python train.py --n_kv_head=7 --rope_base=10000.0 --tie_embeddings=false --init_std_qkv=0.0337 --init_std_up=0.0337 --beta2=0.99 --schedule="wsd" --decay_fraction=0.484
MLP neurons of a small language model. Each row is named by its layer, matrix (gate and up: input weights; down: output weights) and neuron, and shows model dimensions 208-335. Each number is 128 + 32 x the weight over its row's rms, rounded and kept within 0 to 255. Numbers have three digits each. A neuron's up and down rows have the sign that makes its largest values positive.
Before each neuron's rows, "fires in" lists the words (lower case) most often at its 100 highest values on Wikipedia text that the model never trained on.

fires in: "the", "s"
L13.gate685:114114121122114106067143119150099125144116140105156095102116109100176116200143101132213130162130124099072130173131128135150101122148142087176197109120188178105117170110126117159160110159111173181138114134154095121102129048119149057111091113155099069138163115080063129196119157131142131124125123148127180122141192165106152105140106110136153087192090129137152109119186135151097114079119
L13.up685:101170126121109091138115128137150101129045122187084148107101127162181137094142120220114157083093176199064127153150107081196127161130156131086111131162137140045128089139210146125144132175115153065102128121134066103127131159122193121132110116169153116139143133120106121139157151117118091158102139129109087115074025086171100109161157118151147116117155147172134088158105108097128155078138
L13.down685:070178083164144126127187103129115116163155105109133129136096094129099179165148110108200139202128132139109163098166082077122145095153185121132103156131086131122196179046100172158112176150133142183151175120200151117169121187076150082073057121082125121123114147137087113097068149149118148126129098104146156118107185099132190098140214140097116125174125131135094227117141089115169156170090

fires in: "were", "are"
L2.gate654:123071160143076113105140127075134158113117187102156101075123155150167079153119176104154148130045135129097236111100124116142096141154142083155149178101161139102110116157086142117059144152129131157138099090109112103156087185129118076088186147096191098157158135131116103152114173124145125160160169127126150105100154223147151081217090135063135114145084110127166097162154117114085090097147
L2.up654:089133109088082074119128108082139171104059125156131125209132093154160093119125148135149198089127194157124126196074126199137125118142101117038123123126092113156138107153129118101121074176137193126091064120065162147176082157136103089090111156116125054140157157127139076159134122074119093142165161189136149124120180149120070111175099148106170102123131127124121118077124102107088094144112
L2.down654:180134135167128098050116128146123143076171069141141137102022118098154114158091088136159156139124105129155115116147125100124160148147139107114188122120096122139168116171094126184166119078178115102090131121132137127080168152132094143161124140214091110127077106144166080161161105086196153149111147155135184080144134100168111125146148147146180144097119143141084123142111140150156110166176

fires in: "national", "international", "popular", "operational", "social", "model"
L2.gate296:152120088045154087181162140125129117147177217092088173121116116161066139105133125106071168119120130118102130145149146105129168079134117156192169107119175101098119154096176105149161055104070101152164112088039126126150098154135118161104123119099173078153048081188169073138108120112110126157109125124134128161142081138109117125160154169125127163124195149139185131161105105162094086122110
L2.up296:117170103109184133129107082163114136138147133050127158054106139202076108105123156099137141112128146127137152182124133109093131192135067166137075098152138144176147104143099123149112098089123126062138124137164097135135088105137124138158097144067139155098122117172128117104097092095124157182069134128178173123114151208109087134134067074120108145141178132180170129090109128105234146189168
L2.down296:164134126119155102140155122167141132157136148043105130058103167186047154137117131102128165126126151067137137108106156103086105140112102141169105177117097100167149159144125134150138084122092145066092139157165133146136049152107154204135099154050188164100149118176146127194126108084103134148108192185163134122127166172077117138158059075122093156118162150187138124111108153128192154138138

fires in: "2022", "2023", "2024", "2025", "2007"
L2.gate135:104103134127106101141069109087149122136144156146095098115173152081134098111193106095113146103119125141117134110166066085125125163181108115133071139097110129104141061129112106074121166085148168139135138118126150147102102148188123104102160119113158132128111155025153086092176169068099100166100078107104138132082154143129152080158141175103142127112056091145143201152057112093137145111095
L2.up135:101111151128125112110054141146109132178144187145107142120146175120115106131189148124141136167142138153119161116160097106137123134161084133153096166108095127103146034122094111086070138134163163147099140082131149155112120145172135142106158129079117109102145125089180119034152136078143112150108082081157161150112127118126156107168125181127126136072089108111094188138117097099171139143121
L2.down135:142097131163112112120063182150091157122143126130120144152044155049128107140166118104069153154164157139131139133150133126117135050146054142122111164158113137089120075143095100194101159071138111125097113075156151138110118169134118139143151156101130109091129150131144110112146134110123079138147128127147142072153097102107170158112078122140154140111127120142165132185105093124146172159114

fires in: "district", "ft", "won", "coast", "or", "opened"
L2.gate718:088123116156142176104106116152156143128125179105164134152146123118105115161128130124153154086130115099152170120098145192129086131130148124143125111154076106148100163155181136098142127142142160115078093220104109084123191104169081113129137150118199106072153127157128126162147146140116093145119083127045127131076122110150124117178206108121104147097097115092138119064084153187073091138119
L2.up718:134149148139159120154157159150154170184126146113154082143074125111127177135125112130119075175147079053179167130100102156195082127113110207122143122188146093164132158126160151168177137112113120109094122141147133085168133088150090072095134115191150122118127091104160086146096099132155109067145083095011145076134126114148153092165156128130163177073182156073080145080124122091135149242138
L2.down718:253135168108172109163101117136096188187129141162171135140037102100168120148151154192136107194169125152146142147162112120134186129116131186123128158117155156165093134155130210197133120102127129137096151118142108133099126155165116119092124126146133123088098096087143173088090115134155141068149180100143168083166134123102093125118100123113077129121151205115129156106105076129128169200161

fires in: "this", "one", "each", "every"
L4.gate394:067135132124146167142132181110147122122131127165121108103151163139122104146105084125135104100143115127093177161062089102131159066192115091171157116148104096095138099153095077092137093102134147120128119131090132103114159145158139119137155119072145119111125219117108089102120113110048109115144124126131116159112150183132152094131175109121071141084112090122190051163110129117079104114090
L4.up394:127110119096099080164177116136114115091116131146101089124116130060121128170141074111160169110078111108125184135108189075140129069152033141142120141091131182091156179142096154076123109127145144147059097168072112145139099100154174202125152140103108112101108175144113109168129142076167132096154180103109112085131110144064140120120085120145089097054117142071159116136096053077124185177136
L4.down394:057091138138169154143080110128123145183131130098133076103122102163136065101128122127159143161147165184138133126115176102186084113174103091208105127125152151165142203171203158075083121118141114144153141129214070122167122120096097139130111122152115167095123127148099164180136134083128152126176102126146117182098138216056165172149119147137172070118161102054123148163158139134167103184144

fires in: "film", "films", "2023", "2022", "2025", "2021"
L2.gate101:141094139189096127157068120137144103126136097129199101140118183155150118047148096098109109145153114167114146132113064128079142155156123118133059091167155128113085096148122028123120145126211109112113068065175122148163139164179125158100128095132125135142077162131135112100131092141119154153156159182131105138100125144172070117150095123131126152128032098152109100190164151128137089135094
L2.up101:087143095145196087132124190143148091084083158099152171109175109145147184147040113127133137189143144127146115158172199153158171136114120121114188184137096165108160079147088115143111148110122075126117147093139134144110146183083151056157142177087107059114119209095122084140098178108141115145173159114150096090140099124127155134130144186110090149134185124149070114098133098095176106121119
L2.down101:077076112157132103185104178192148116120126118098131176101155125103109144122098108103121081126121131113163156144199106168115138118124150087104138144146121149118166106092122176117118195112143085128067090115160116097106129179123092133140172150156163108151121133126128154104153143105104110155133177104095185115098163105104120102124161140121130137062115131149086159143027151092236136153167

fires in: "a", "an", "that", "same", "it"
L6.gate560:106144148129138140167115096111121112181128129152139144131120170084160127184077121154150120098092162103146120136139089109156108117026158107127118086139139040099125177106129204104123160121098118095147143072125138094159033190131175152147125111181087103123130188137164115097156137083131124147100160179042080113216132148126103177092139183057159190094157107103122088179148120077190102127160
L6.up560:099149119064140182166133119177152129124038102156109158123091105175074163169126127136248154080143091118141170132134085138164149128114148150107136110120141110175164099114188159088161130130149126075099126127121131188127145091117104057137114095138125186083133075107115139171133144144119130120131104112112149167110063140146167122097073116060129111173090201149128105125166154155061153124123
L6.down560:180097158119111124150101141092088157123146167163129162121130094098089092142101128191161119083130147139125098176101142143176162126170128109159078159166142195114153153173170136098138137076169125065098141171115084131115158145126162149132134091155192087171161135162162150105143073114128180116140175085108173105149112132089156182162133130121135137107076151145198125150144078007138126141136

fires in: "such", "a", "elizabeth", "chicken", "née"
L7.gate320:149110140184094139179117140073096127142127116103174124172134161098145131145127098110177199134113135127089166119149181114116091175155170181156093088123116103107137110174114140161127111124073112063154094154103219068105086127125123093144143078116175138118161198064087146127119190142136133100155137162133104141124159143109148107112114117136112090133086168139125144111112147171161162108124
L7.up320:146129138058160072140152162170129039141102140146133137123124124151086116096128132099088149130100097140098100123128043098062166167143092117143184119125117186098124094165070089099187105194133122095147082163130112129097091150117148145137142135064177104130173105150110150100178101109112121143175081120088124112070199159124176129126154067143140104066139137119134138146156070132064107104122
L7.down320:167166127103068171127122135165116182096103070101089149097121123106103111129132153154156162127110141091140134124120172147210102159131108110178136159138111148123180137100093156075127109142131052140146145140115086062179096145092094100086111113110167093138165077038104117167123156144159148155126137149140118207143143153167122123136117143125103160189093087151120106129100149111121176141215

fires in: "national", "football", "born", "footballer", "basketball"
L2.gate222:130139157107148149130121090130138135146138146111186159135141110081043131083188121146093125103130136126130159130154171121139147113095102175127134145108092177149105098147106178118114125103100051173193135130103157118158094134118150093192110113131145076176085093154130104140135123167129124095089115091133102092126194114105094219143152187106127139131217146165114080064153088143152062124120
L2.up222:125086118129127123136098117116097155062071159079198094077119123243114109134135113093116154100111181104172155155170052091137163121137133126137178118116115092161109153121153111179103135156144105111115125137160107055110167129151120199075107084102162129157139128105101142170149098113117134143154151120176127094133125122111129161135119161137160122132110146138115154104138107080178103120111
L2.down222:203112131177120108160111112102171087145143177074117102181126107104093110145141120112121104139115142151112185193122089098103174094137117113163124126132104060137102191119105184134101098119123131156134187108149132122108136089144135142106060089120141205112131150099139089200137056213155166165134140113129108153117124135116134118127139219136160115144141139083108112092133121112117110103093

fires in: "they", "this", "these", "extensive", "text"
L2.gate89:135125146161077154163120110076127103130136138110072088164130118101167090175185101117054123087152094125150205092183120120131104091125092072202138142105106130158147146116079124142059122101094112111179122129137156141113083126118161060138171098106126138101054132172075127193056157126180164173118080116117160126151112137086119101160155130072082166114165176114122141113119129134141086161114
L2.up89:191117123142079173126118067117110130168094093104120055152126125116085097158140182103102192128105150092137144077063115160141125118054145121144217124087103124176106145114184178141190163127096192133102103161111157127140104085135173163142192075102134119077083148137151161189099128110114090135074112165110123132102101115144085136193139095102114086196150116150134161108066118139170125118171
L2.down89:245124104148109172079173156152164156163095128115112159147122087101113165102165111110125141150150103153190121125150145146141145128139083108081133080113155094147101147119105209147137124085137170139160107143152100140114112135125135128110135109096130146109104152117109125151043120117115182194075183172089190103112087124106050115181166119062164149161073140089151097131124126162157064152147

fires in: "after", "during", "under", "at", "upon", "through"
L8.gate864:102181107112126151150131103139139142080098177075141095097152167164124138095090128151140130123159132162139182091157118151090126148133125134123146128152130112057137129083111082076138110141078153160169158113190141094177128099098131158173130092074114069167187172111088121116089249118161098108172066057129048152182149101094133109126164109111113137126133129125099142107109147128126109120104
L8.up864:129127199099087122108126143095142121076127117125082106148152071095123133197172082107166175094110122144154152190148065117091145105089149130141137126114167169147193063106129159165111110115170132187123118164075105134142157063178156117137111128148115138115090102108142147166104116126091144203091180157091168148128102179150179117122168133143061132107092116178119136136130144070152113131147
L8.down864:045143161141202126106118145173190118116137145125167078093079122082088117122134117112130190151125110207152194093186133177041069155130151129122140113182151099123135141116108097111130137093111113077165153092122093166150145139167104120154126138132119167096152188097077189079124176103137117098143161097106115161094137140125131138113136115132068175108129105174119096094123174110133067138115

fires in: "politician", "football", "footballer", "president", "majority"
L2.gate926:096111114121155167209143110084180117152098159131185149095151106104077128084111172160084128126132095096089182150177184168112100103104145144131070063173058162146131116133106120133147137156147130159156174077161128150141116084174101118156138172121138106184067111160124134141180118167156118112119118187146122143103208193082096149102086089121104137177150146098167083137158127178133185132126
L2.up926:118108083179176149198156111112115092101146134159177139059064138186052098151138228145114134151112136108079160163143126117132089132099106161184148066165110143166055112154163081125172139220156110146144198117118136124113164125099160103174105178195141122182084159124124131130148112095205161086115131120141135065133087137136121130076106104220182123126132113122129119146147177138132148185148
L2.down926:225161085137175101133087161143145139168098143127104141106123119160143085206105096111108147109096154122120134128125110134133103119096153061152195180155139091181120154173129110100144056138083144121131177080118150110111119134106152127110096116152126175149190111114096099139149121131140141133127174137151151122169103112120143121156166122232130095159171113120113069137133150112134134132112

fires in: "all", "any", "best", "top", "allows", "every"
L2.gate159:125139109046083125119147127088068121111113159121168083157096121226094086125159110110130181168116127135159124145118111147200141126149086128192132111127060125123097110113154068102102115138154135160187070137129120108052120139151132109146134153098177122145168115149157122123114088140207102161146087150142108122092181102149125123177133129120102108108121122124143050129061139147113144181147
L2.up159:160160187114129104119131147138094179112173143121119134123167128147082124134135136093120110099081140158140099136087127154210103166113154115130185137133090116101069157106127131066116105087089095084154103136060071106104172145153089154144181129148169105157131095130172093140114141186137125129162118100118075139135110116078117109168125119115110143100135107095155107047112141135094108133097
L2.down159:163094132117087155070121094119025157077128146153121102109112117143101107082139128106156150120152103199133115096131132120191094151158090120201109112154087132165133076148151111139153117136174033188203103095125085160126138118164119142145137137126123140137161107118138145140138115081235163123144109086130106133116131166113103048165078145108141151129167137102144148091133134100130108186135

fires in: "national", "international", "popular", "royal"
L2.gate744:117169140128105143133131144137140122134112182107132159087126140101130128095098114191162124096130122080100131207139118162153131107141149093143173120151131123097137107076133147175097158097146145103116122087082117109051138131144110113115092113112158111125087187133176098156144113138107089136135127151169120119072221188142118116135164178130183148107198158122159110119175146086114117098121
L2.up744:116149157177150145180116206115135131159113151112114163114174056064121133120127125136070123129131145129135108129068115122170149168168127072115179118148086121133127150099118120118049093123142113113063117091110085154150117144124113138113086107088151086070175181160112116114123142166100170145166101139147117130150173123159099131081107138096148160065202130090153131128180154084115081127130
L2.down744:255142176125123150129106154161102125134115130099120120110032120098076137131134105056089137141146136114129097162136099130076130117128138130140166173107104098245096127135130122127110107138096189128072116125145123175111123154142088122099154112090175138106103118189124105104140147159110102149101133097170160123137167135058119094135023161126147105024168136197129119131135130128091149077102

fires in: "is", "are", "painting", "by"
L8.gate876:140132154130142119115138140142115107058073175114188126089116136122176121120105164113178143120109125122098153106187164111121073086135167156118115082122129180108104128117098107126127140134145098130154119128120163167091055129171207136144111097056120086146090154127119076165151131098121139100101151151144100173093082171174155111192130162114109076105102153119116090099165102122118117126151
L8.up876:132132137138125114092208117154138048130160195102089160087146098121107093082080165122114151087186127123189130150081148154095094102088113070140123121114155109144100140125150142179134147147112187158119114130055088134111110145161050094158042163164144131143157141117114139133144189098119150157099115188133127107164147185110176193127151191131121148136109182124160156150135155111184130170134
L8.down876:071147140093159114113151124142085112130178128152109184115116140088130090127128157111129145123144125120181136147083154129112181085131172079103116123099152096116178180155097183162088131130133138188123110102175118134112105105148156083180076117108137130147064131106167114113149151071145085161083159139149145165218118145116090121102154119165080111109165137092071145127086152093119175126102

fires in: "in", "by", "from", "to", "on", "voiced"
L9.gate328:114097150126107167119110150136164072124099144107150191110121137100124169137122124069037136153116179129108100155180083148161126131174150118092149097155138163137088155130128161159136091123134100107215076187158172123119113150121196134119091117126115075159173152140114174135080139100080090144094155136115106099165124103146116093141132138121067128119052087154113109127103066151168108141142
L9.up328:113113128121135107174171135138128127091131175144091162173144146065115162097138084089113162157129118162153151178110069147123092141141145099098103119103142102141134124123102116125147144145137097180111103084160120128115116112132133158179116232109144119136078118091086135147111132114122159118141156117208141130104143116169149156138125155108100128119125136095165120121140104135154113089097
L9.down328:167104128112108167123181116134110106070144166124142152125112152111141140159120101063075171133120147125080149157130049162135118151156161114062149132102158165109116139188144122116121065135107099096145128144173149140097112137112122147117144130127116107119168111178099131167156229131120124075170114167122111107113073111160183136101129147123101035124130090123154125139100044084100142166139

fires in: "one", "much", "same", "similar", "real", "well"
L7.gate821:133154130154123130163204115054237160112147075087131145095164095173192078143137143137163109115134140130157137123058076110123149091145168086130138171059146172096169121156129078103122140103098144097161136135153084162062105079122138104193135139085073094178090148145112152118117162061154125142187107152154115147154110145121135156097115104134070118113120168109169097130149140121158092079142
L7.up821:115154109188127143140084171118117179154143171068126152129115120092148094138114063119178073134120116146119133104196162121133106144104101144101136154119133133163090154153142118172128143119098112141140141124026131144098077152113120137119173141102159098152186175136115125136202179133151092091160093121150087180147110130169148068114108097120150140065144111136182122130156096178121106091133
L7.down821:142114162114099102092083076150118145130081151151063112121145146117140039166133141161113184113085124120120033134135112114106182143158113132172155094119137168167088157103099106126151153182126069163077085134133175101104089165119136133165143125089150118157096118109083129057031140126221125107113071184107165184118169183145097163129130088089192223096072129153104088107137146140174131146100

fires in: "japanese", "american", "british", "chinese", "russian", "english"
L2.gate349:150135097066117138137172111153081104094143111117162094201131184128175109054119092159147150129113118132118141129148123081124177113061129122118134122140094126099108083108099111130063111152117153138173088131146061066078135091143110164124102087111104138080101165107092118153175075143129082123113105155111135132097136126100135137145111181101123112078134162181149111095112105137186110157116
L2.up349:156155147042147134157088115135067114077123125094146127142092176148134104098066155125172151185121164072119080137175104074183178117087110196141134100104125134113079141175143125120137112109071166105168121107144084059136112134085185134139145130141060093148084135097140106141148095133129100090141108145118130120084172092088122147143132196162115117101095147146150131124145129097145125156095
L2.down349:249136102131127118112114118137099090135122117103184162165085114108131126116118140107166129121127149154144154150162107116118121106122134141138155084130150144106131134177128208082150139078073128112183131122069172151108070159072218134137157126102128173113095105091150088073101124116126142111139153104170119058092128045124110130161104157198153101121152140156140113126133061173104133148087

fires in: "or", "from"
L2.gate215:096148101118129155103175177120165109113122122121187153123228112091143143121084172126098125109117153186099131104152125152160118186112170127060112137104123104162175101078171136097119141149105123155117043097102141104182183120129125137086153099108148113128151165156112126100128129111088139137165118149095104188099130152108095143120139142072112177157109144099191152125031146131172087092081
L2.up215:150109132146151139124130145111068083081145100133135140116084109096150107098130128141054130215196170156100136114153084147141088174129083095085107145101131127155137088115168135143139104148182073133112046129077138052195173157109138110126138081133161144117149168149116136112111094099099123102181116158078124114123128170142155144131190143189102167189117177182135129116074123121167157124124
L2.down215:139151152124106147145051145094077104178161173147095124096097130129178134150156128134088119144162142078141165136128025173132097146122127123119111163116137102226117149121172140171091100153170057182116130132112089137151087123075147148098137120174109149107112113164089117076111114135142109088129119119141141058163110112088133144093122101148117146137143132159106123174170112075119172171146

fires in: "and", "on", "for", "in", "of", "to"
L13.gate356:127141098161135127144189081161156092133084133105121093150134163075164127157077090144111113078127133219113109127123109081147099169075071131121132065149068150136160145130181147074093112138143102138147124162144104134111101083131202141161110096155122112160051111134061135141098132119100079122129109062148120104186154152115129110121183100145140094093087174150100095096164148159139084156086
L13.up356:142146116119114163136129125136130116149177147118178062105111102138164147147130132111142101109121160203112107133162143142141186129191169183089160121185062107150202136086132145100167127109135135070161118134111093152106141148158148155108150133142099114122104098077161109126174077137125082097163136123128162065192158150081101100093098151162157106133069104112083153163135081156113124148154
L13.down356:156109157113210155155144146119113080093157169133132175183151130190129142141093133118144120147089138122093131155189124160082187106087093165121059156144121081089134209177163085087132079130159183140148121178082115143133140164078149131146121119149167112115156117086094116118035121156118107119158136091119082143089141156128089149204066112167142136158122129148197106062172146169118154096079

fires in: "is", "was", "were", "are", "been"
L13.gate426:125127100110120148154094077119154185141102134090119108161101121039105149138110092143134125162119142159115121142115140148142191071050167117099196141134124134108079072114113108080101133144154172108076117170141097142160173106158075122111114135164096110152121158135115113131086150162140105126121084113200096143075109156107152143193131126151157086127195123169097141113169164144149162228116
L13.up426:153129198121149167058132130124126093099151157096151106156134152081159145165148106089106145139131096200171107134093183155123160122124055077130143105166157131136096107126133105112194108081121156098164087126130134112149071083069085113118132171113138102166151110102144131096111110142144122172127126106193127116164179129124135138142130167090100123139120091193161089146146118163083130143133
L13.down426:156172069116140113137074123171164120148135133129162125169096102171156103083182140203089080109132158098099156122108192175153127075139149086120174208123069115143108046134119161129149159167164162149147118141108151131117153137097122164074105148176141170144157124111096112144121120145108132114133093145098166130163149148062122152152087138133116102098160112146115140096209135097111138181096

fires in: "also", "eventually", "quickly", "gradually", "instead", "soon"
L7.gate425:093100090136101170173118098088124174182166095133104065131122153100174076096155142097135112105172142129185079139173121114178143134120185099124208140155147234117157168167146157045087139135084140156132120097066176118175097095110163152135177173104086162180128154115152085164178097128117125170105175116092133110112066107113074097138124102117152115120170152157071159158106125142161118125132
L7.up425:145160147130115175097120186150156092163126182123169148106136145102167098167117130090117132148164109137135134143108150094084109068159121142092183126172105144088131147100095131138093121096133114130163122122102117129125140116090129157142138124091072154163088103127134164115106107133124139044178133153076124127108116152084116084170123123165125120203169126108081166152159121066129139138105
L7.down425:078124137127156143125123131096167132152180172122127076148104187185127144146115108118167147099115039104183100140120124104164130148143102095130170117143161121094157141104074184156052118125108159120157139148072085139142152118203100152132120081042089175149135151130090133115131119130187167116114148109128129104136089132095096134121128210115136142056178150181108123161111096147100166145095

fires in: "all", "allows", "alliance", "is", "some"
L8.gate454:149111124120097140080130179118130083165157175131121160115151098130108147037054087090134197100118102134135107152160132146153099085129123147138092153044130149087118201138154108105123120091130133191113135046096091136148153104174151064214140118111160123146158133106097125170081136138161122120103095116149123049153177122100103095131112130126118111122119149107109152100101103084136115100147
L8.up454:121164113144142128069051117146133166108133164095118149142134156108119145101103121093117170121136171118095130153151156133145098150172117125131102098082134125051108126120211124190185151153129149164094085093088144070149112133159120162128121070153119121148115066080149133154088135103165091132179140107120144137166118125152140101153151203138117136127160115141154136076138172090120178137114
L8.down454:097122160117148151113045099137099111108172134098129098063135168136101111092119085130107199131164124063170131166144144129124081154189152096133132165126152126153117150111151129054155143092108117133154139162126127093143218158092122113181119125160120144141156147133127173121096106129195148081082129162122150122129122180079097075121148116169151135122145120112103178136101146097116183104150

fires in: "is", "was", "are", "needed"
L9.gate263:133134098130076135172134101159140140208111084081201127085147142116115080128158120084151144118116127143147116116069122161157171139108133149105164180126068109070159159187093163107143123174138096100059129139122132132132114129109127129099092093193122130139135127094168099150125177139166148133109117121192145120100151118117152165103131127114180124108102085113152144046093167138116093177154
L9.up263:124148115167090129090142148110159175135096165132139122177132111156163165099127128192133144127100143184183117121104145097142101040191130133136152136089125089126129195112119128105151116069162141094087136188147149101084144111167125136060119092166130081114099146112143095166102094121147105150094171110035105090041149110152115098124131150045140152119116128113112157138108133154155112124138
L9.down263:090144141143088161149076064115168087105173118151131114166046116123101115091145137129137129164170123121099114049109080125114115090142125071059153080150081109104138090092114081122121115185142130090131155155133121155127086144089087134134126119101135170184140112151174159089148118163141139084112138150198161133122108161119111206123126147161162128096118112128159195108123164170175135048095

fires in: "because", "that", "to", "in", "most"
L9.gate943:110136149073136166082133116135151100105119119124122144165188149159140094185132117091113195125109154167130131053160166132128087132112109146095125081111077125128134130151136089125108119079150166189187063186147134134110134120141167040116112208157118168148157142150092145112055122116151015088142097143059115133169134192127119112161112156119130130097067111115184067100101166120182154115118
L9.up943:115147132124129150101164061118068064073152131127108140151099099147122149143128059118128099081128171186160126138116075094205122124161171127122104138129153126120075204149164118127078133105102102042174106119110129140126154142093099164168079111104118141130129221134178139137073094187108135137155126163153091139105158167150129045064093126113097119098145137128177185116133111117097168154149
L9.down943:160066144151138098117114109160082135112148100140158162140119190190125135123125141116131149125124104186113095122060111107175110084081144109126115100121145176137098132129055139118163143139123151157142152131044134141087107127178127155105103108089100072157069145209135148143082124159161103089201138149149126150166128094077127117121138131114102124131182174085143119125183132099154109094169

fires in: "to", "much", "quickly", "soon", "gradually", "slightly"
L9.gate14:152192115142119151099078125096163160173141175148092104166140151138139139086100119167197131145117135143126134133081149132129147156133095145058185126139128138135079134162137184070120116119112102143126124155134114118127120109112099107132130054098120177102106156078082127140063132123141167150129071151103062137175102185145116130099144122061146179136152113147128117117133138152091158103104
L9.up14:161189164105105154125103149118166136154125210171118121135115159122167095126121145172133115107104155153154084107136076133113243158140127118121178108104156126126105143049134144112169140154136054112130065109104155161125125063070111077168130104114070136148190131078143102135139206092173124104125095150149095144111113111112136179145092134126079159130123135132140098106121139162100130121121
L9.down14:118146146114173162106090110118192146166154193180136142135166077157196157165111103187159161145163099159089180128137146140108127112131128097078115147167147126125125117111142170128118119154120130107095101100075129142082093116091079077188154101097071180165156132094129117114128146115148118146155159162091173168107099139144099103128150134085152169113132129168085135111074131141101158163156

fires in: "japanese", "american", "human", "see", "korean", "canadian"
L2.gate879:106121123098166126152086114098144150116160144150127167123123120188124113127113102139201123108097160096102189125126121124129170154137121123124129128156149187151215095107078087130099146166162149087117113068131141108106180136117206169131132124153124158145142100130144154135121128124072045160151145162066136149097166079090163143194137132096117163176117081141137138098210187105255116155098
L2.up879:166112163119172139158105081134142207095171097155126147170112069129157147108089110148176118137149141124157134092134157123135124122105123068123133091122173135122078137119088142085118140119091153109202131109071064103136162165113159149111134165148144086164120135068134131088109151083118123177171124140148101101131145101160093137138151133138166159136111159069100185076144108133138165098120
L2.down879:202108145165141138114000080134098155076143160146087144162082132110120131124115137139159146157121152127078119091136081129139144164090153110169105130076143170094139092093119087151114159155096121081078115077061129122091123172180155109187103128178111088181153132154152131126098120113104080131106161128132158116176151092082137116207145182136104138173132129167111132083140134085121131151104

fires in: "on", "off", "in", "near"
L9.gate619:135112124114150157105134116174138133152173100129182194150141143112182102178078080101115116130115129122105134133132121106125116127140080152144179147133138092162138102140135139128106130087122129146155104141168119086098181097160138070171232159177151096132112155095070097145135143150106141120119148144098125168150121179087147119139103102118131090100154128136099077124080180160135173049135
L9.up619:156195099118163134109101178124131032131129178125155162148132110154135223141140187124197176087145155146179112132149124102118159060207150107042150132131144143129146137146076083140095154140075161129134130136058124146165170177154130110137142120090136183181095141107128162130109161124144087126125172116110117108126119122157194045140161121102141168128143132097092157161105113131183123157153
L9.down619:131089109157177093148146092128184176133090130137127129169101097141169191138162131123097160109151124131071104124142184046132131120136075108134117147164132075074158137116168091163198103198161161166137131135105174140108207079118133120073131095115126143083126120172161141134107103196097117146154111076121086130143141128180138173077107139128114159167096155148077157124099202110080131121126

fires in: "the"
L2.gate909:104146086139086144131148096120103096150128064102073096103095124109144126093117165111172137126097091099116108146145156092131107092125146131110155133190129171134087093146074156139122157050130137142115165128159128127138112186074181137091157156143149131152035142085156182170165170103118114103162084134158118160115115143101077110174132167179133127168128109159221117125086116128144123073160
L2.up909:124097126114116130201156124147089131172112113133145189121125173121124145077090125161225140086142127123171126140089101119134081076135087142143149110160078178104112041158213170099067106141155177107120098146104166107144135089110170117159134107135124085096138119133086105158143079082117102118121058196122112111153146124145133128102134152089211109166114130135114104177106101080170099107118
L2.down909:149134139100111086126117122147128142117108122133141155135105109149061145110083097125163116153075135176147140133115119104123130104118120159099075107164148119063141113101142144154128091114131128073145154100149128128139109121124087086140175153097143093115087196085136112101115123120106171164155163154147127119192103131121172142158121108090127125132141092150090081145172111135114133168092

fires in: "that", "make", "made", "this", "called", "making"
L9.gate720:128066141127117120074171127125111131121110118131124089145129102144138157121037132145161121102184143118210120171193134109194102112143146084121103140150094141151201128145120122089124161074198132082120095141196118101129112126146202133144198152096057178108082115097089117203121124138116119154151148242083140108088092161145155152133138128102060168160121123145097134150106139093126145122121
L9.up720:112095121094149085052093133145123080159107122143115149118121135143118120124216130142168166108121144074113080091164133187126169111057182121097165141098103147124130098145126111137112151152126141219112094159156173104094154142138111128062142105158124092092152082107124112078094109149110091121140143138175158131101082152126132191148145202152145191129100131170133131171113102088112087119107
L9.down720:082136113203135127149157144125136106109113102073061077146185143140116165100127119196126073076141143094099144164159199088139099115139099128100117208122126088142113129107132157149155168150183116094141156113167130175185109138144105174186089124175118110111095148130160164103135116138152116133170098154092128075121153125128153085126169137076134158132096035141168190142133137120205166180146

fires in: "this"
L8.gate934:135129153187136183147180107109121081127068150163109111147175160116131194147080152078158188088096148113214189089153142098106133110120118107125151060144152119138062136157099111076137121119137114135153146133145160137155126166093197140116149186097133109129147126129103129109161175063118129167079124108154159156118092183104188077110127119099090079140109126133143091100077157121139094102138
L8.up934:174153124171164131147137084089121157090150130128118126105125131135112203115123127121141137091101146118153208087146171167092134147120155099101130085151077151158126197171108156136134117134143182161070098158126114137133124127182098200144131168131096201095129123111151123119150117067156161099096050108120164158081132210103129116136126122146125132119144090092133110136136138111130137153148
L8.down934:162103123179073089168142114159077108124126155116088140125111111137126151095153075131216110153166075111129114113075216106133111106096118203094111185112110145154120099071127165107092190186144125093131156163073055139137051141166121141106114154167121132097161106167095140099128125124194125118164145144189150106063200143134043150089149110091145139086117076160103124143131071120180099163145